config.yaml
num_hidden_layers: 19
hidden_size: 384
num_attention_heads: 6
num_key_value_heads: 6
head_dim: 64
intermediate_size: 1536
vocab_size: 4096
hidden_act: "gelu"
norm: "layernorm"
norm_place: "pre"
norm_eps: 1e-05
positions: "learned"
qk_norm: true
attn_scale: 0.195
bias: "none"
tie_word_embeddings: true
parallel_block: false
init: "normal"
init_std_qkv: 0.0229
init_std_o: 0.00372
init_std_up: 0.0229
init_std_down: 0.00372
init_out_by_depth: true
optimizer: "adamw"
learning_rate: 0.00125
beta1: 0.9
beta2: 0.99
weight_decay: 0.098
lr_head: 0.00587
max_grad_norm: 2.0
warmup_steps: 284
schedule: "wsd"
decay_fraction: 0.56
decay_shape: "pow"
final_lr_fraction: 0.0
batch_tokens: 32768
max_seq_len: 2048
doc_mask: false
train_tokens: 358000000
max_steps: 10926
dataset: "wikipedia_en"
MLP neurons of a small language model. Each row is named by its layer, matrix (up: input weights) and neuron, and shows model dimensions 256-383. Each number is 500 + 25 x the weight over its row's rms, rounded and kept within 0 to 999. Numbers have three digits each.
A block is one neuron, or neurons of one layer that tend to fire together. After each block is what it responds to, as a language model described it from the Wikipedia text at the highest values.

L4.up2:485524536493468506482492493516550439492512502490494459490448489502494473473461517534483493492495451505501485498500509508493484466492476446484522503520478460562490552518510518449490536515464522475519496482522507501552544533498452482514540462530524477438540472491535489502465547515495483508489521491479491516480500476529459494516459500515515480497492501489485548504472469520499496539473
L4.up20:482550503461539497524464504503526504484487506502519503513472493485527482488468563444481476519480516490481541463489450506475503526541505528481452500455496500458538510509492496503497519518484505499512497514465535511526451534527497446475521519495579491459514480476482517445478503496516524450487533497441531546533515531453490504518518514475546468539560500479498503494476474492494539459488
L4.up666:509464540502484499517503504488520442525504498514486512514503478471500525519515527445446518510449480498532493509491471501494480475525481517489466498484533469498509506461477509480520544495477520490564524498502495514516493480518507515514558482481526511497514492512506470483444475536522494484483504430510543509546489503492476531506543508481520506508525480509490514465484483501545544484461
L4.up1108:501525497493525474517500509514558495513499491496519498509488509463509475513516576488464457513500532482490554482498467495495511501548499545494478510465537471485527490508473501470511517503485512483553526528449506513547493511519463478466518522492574507495503531490495490496459497497508493505500515500441530495553484505478485531522529501480513499509519465537528485528472496479535543488465
The closing | at the end of a wiki table row, right before the line break, in stats, election and filmography tables; rarely a line-final semicolon.

L2.up148:474463489510501505488486514507466531479547499544483461468493512497486494469473477480506482454517464476521525491485517514453481506526504514553481494519518487486507478485450522452532463494486467495493565497501507524564532470465493480519507454484531536475541473504522452492464510501493529522503486495510520551525510530493520509523471513469548492519505499478475520499511439503481520513512
L2.up264:497528483495487487502477572511515515534529513542503520536514472494505480475521553543527499527494510462538531527492489522498498465468468481506484523445505461463513488492476484517481537531484496508498506502485499513559462494508472482494530520460525495490544506542488474493484475522481496506485494500510566477529505503521504507517490532498536491495468458517534527465474483474524488489500
L2.up396:450456540513473529484493490538492524519490477546472536494479498516501507495493548489493500561512515486501496473480489534486450498509473519481465524504479502491546538504492531510560513509474497493525530524488508517510489488573505516500545549485505506507526515496520482473475541523490509461478574475492507486522474517475517523538504507500521514478476486499479520470495462483493457468493
L2.up607:431490512532493437493504471517529494461508497509501494516479492509553539486477495515413484555509464463486484526548485552459499523518492487529514491491527480494539544497503483491514477495520491449473486533504507505518543464492510532486495481482508494516514530488510474510482510463510515483464469469487477515510534490560530529462476516526486484486500525509494502481511494475487478552441
The closing pipe at the end of a markdown table row, just before the line break, in track listings, race results, filmographies and stats tables.

L4.up119:492489542473485494476514464489514490505531529530456541524471529461490497507496494556500499450551482488477513532492563529470479498492498461528491485460492501535487508495557482483504510485477486494530484437478492480488528479556503495517522545516514472483511494498537484446476535461482524465495530526495516535494496508530502507494519495502521509490448460500510506527511475499506528520453
L4.up1268:445531534476476483489524505486526485478487521511496495488508519481492492500511508510486468529522468485493501549482516500467491481533489495481468480461554484470510524495502505481533500480469513470521525471535510470516520477523475476522538500491528449499498481460528499475470520474509528461511542474487528548490451513515455519521491485526471468473506494482499545502483456471493516491436
L4.up1272:472485520471481503508507529483513474461542497505495484497482496489490475518497545508491482492514509494479505537481545562477499463535511495544461455492525489542474542514507494459472503480495475508509483469535466464503522488516499455533533490505536491481507447479502475485475509494496544458466554519524529523487492458496453499504510513501518465472504522480462536514493484518499511524439
L4.up1348:501522514475496514435476512470513448497520524524478519516495487490502501538526533525489523504495473531514500526484538523532496476491545481475475494461519465500507459504513472427494490483475493506486459460505518431538497508512521493518508514452505457505506518476503444487475534476490498462513507500539514514512482528536482494493479537502535529522456537501511551485509491485491519527439
Closing = of a new article title line such as = Kevin Dunn =, plus paragraph breaks before headings or new paragraphs, and infobox keys like Website.

L2.up33:505500521503491499482466454464513523493535515534500478422470496476505502504457522515477511479473504480500488532475518468531516511501509469480508506515467509489482497467474480464553484503488515532516495495500481531550494486493479470497470456526527506470521487485470495504493519455482523501520511496455515489519542505564489530525455499499505531510500511479453513541492506497484497505463
L2.up415:485489454502485520507472475521542501494543502497474510513499515486463422477522471507512573458505465503538513507466495494511485517468517469509536488477497498485507512488528503507478492510532488540512502542470492481525442528504499477505466523466501524528460504548518552504507493545511492532519455454447488481526480505482534515493512488508510463512515501502492514516532545522497516502509
L2.up932:520506518541468541475534524526488475526519552533475508517503479480502532499528499514484509517494514470470484534475470491512519481509505455464497495515532505496531484545533484506514533525507526543520468501483494472518500525506506480502524496448544504488538479512472488492505492486488483470550510526471508511469501491485518503513520466511470473523469486509502482488508516497485423509449
L2.up1483:468486465537480510478539508480518506461525482522507499493463521483499489491529528555522514481519525506509505491481496519478490499494496473543561506443484487480465465516499491446519518531525455492508483512492453499507516513511504483498470549458514518453493524470487480519522524464455509507512478511493509500495494520471530563506460481523568538465471541465521502501479536496488520484508
Final suffix piece completing a multi-token word, such as -ous, -ual, -age, -ative, -ical, in anonymous, actual, scrimmage, derivative.

L2.up153:498518473507487510501496484506535501485498471496506555462496530523477474511474501464442474486493473494490540509465521511486484490510505506484518486467501498487574467479511484519550502499456533509480495475496537490486483496488520493537475477485488495486516495477503445449487526542469554475491509518475506552498532515515467472496514500532550470502488543464518546496489442481504501520482
L2.up463:446498562482511466500489498509531502464530542500508485501524489510485528473486510522473478493486481486480522538496557515491534461526484522488477507493516513509486472494506496500529517508488494493484517458505499482511522553516505455496518468477524506494488496489540509455493508497507537462490507469508547487488491486473489493492478503537486496501491478507487492495479496515477546541489
L2.up1099:492499443557492502473478497478484490475517487495488521469493474478487445479501527476489507512496525489482571534477517483528500537517488506539580465479497505528552505503499492505552506540498501540466519522493477465498473511482474511540466487521466498508489506468524472520498486511479457511509533482512524506478537469483544540481536481511527493514497467461484516519474466481529512521489
L2.up1259:474488506483510495472540458489513528461479481506471504495501508522477548505498456464492554478467505549509518532501479496505501552548534522526507471492466515513530496515467488490528515547454542497505490489503552495530514527468479511487490466506513498464465458537523488503493533528503523511485485491496495491480488519504469461533477486514492454516464488446490493514472506508508526517508
Fires on the closing = of an article title heading, and on nouns naming the article's entity type, such as the club, the film, the company.

L4.up237:501467515512477495504514542489514495484499555554511522510455457462530496499494528511462517512489508511522523530482497494489471493501513544528499500464477504524487516468478497498490511472496490488506451463475453533509484544502541517514501494509496489449477458477482500470462524528485512504528504437493479492491506498503483524508456525496517521498470523444472496521485518519485550478496
L4.up596:481458538475492494458488509501539512509550482493513515508446524483506494467480523534501482483545517503484507522488496503505526514484515534520538483427470457491507530476470477479479513544499487469503501499521536510537459531525519463516475449528519495478513502497480539490458523486486526484506504489462470498479478547485513495533486482492486552490536541490457508530517501439485491490473
L4.up906:480533535490473514452456512444518470490550503533467498511505460513492480487453531487508488476518506499446496490529543465522486502476478490505498423495441527549523510504485483506523538516510478520488526493502475464501477512562524501514503475510481497475543431501472528484422519511526523471527497520488555480519488524484531492465504559475498442480460496517483535521510512479496485530488
L4.up1228:499477528494505500491488496532534480515527529493512498481445506484502506444488537521435481504508501520506530513507502526493542492538466527479510500478477429516466498511508487444510544527481488500532476485532500460495471529532481505510484476505504496513519487458496506521456515526508511508523509500508512526484506520529497503514529485501491511492530468494495534520469510465552492495466
Short word-internal pieces ending in a vowel, often e, such as -are, -ore, de-, me-, in names and words like Singap-ore, Alv-are-z, softw-are.

L6.up451:468487523518499520514507552479514506468501485522500517505506489490513442489431529503467503513474482471524466546473478471524475504532490503474546459499520505470503465530532466478495500487491520510497486456512485508512502531516493509514478484492561461490527506447499478489511540470494492517474497522465529479494521495485483548572511512492504521519488531490479473495495445495479502513489
Final pieces of nouns that close a label, heading or clause just before punctuation or a value, e.g. "Langu-age:", "aver-age.", "Total votes |", "territor-ies".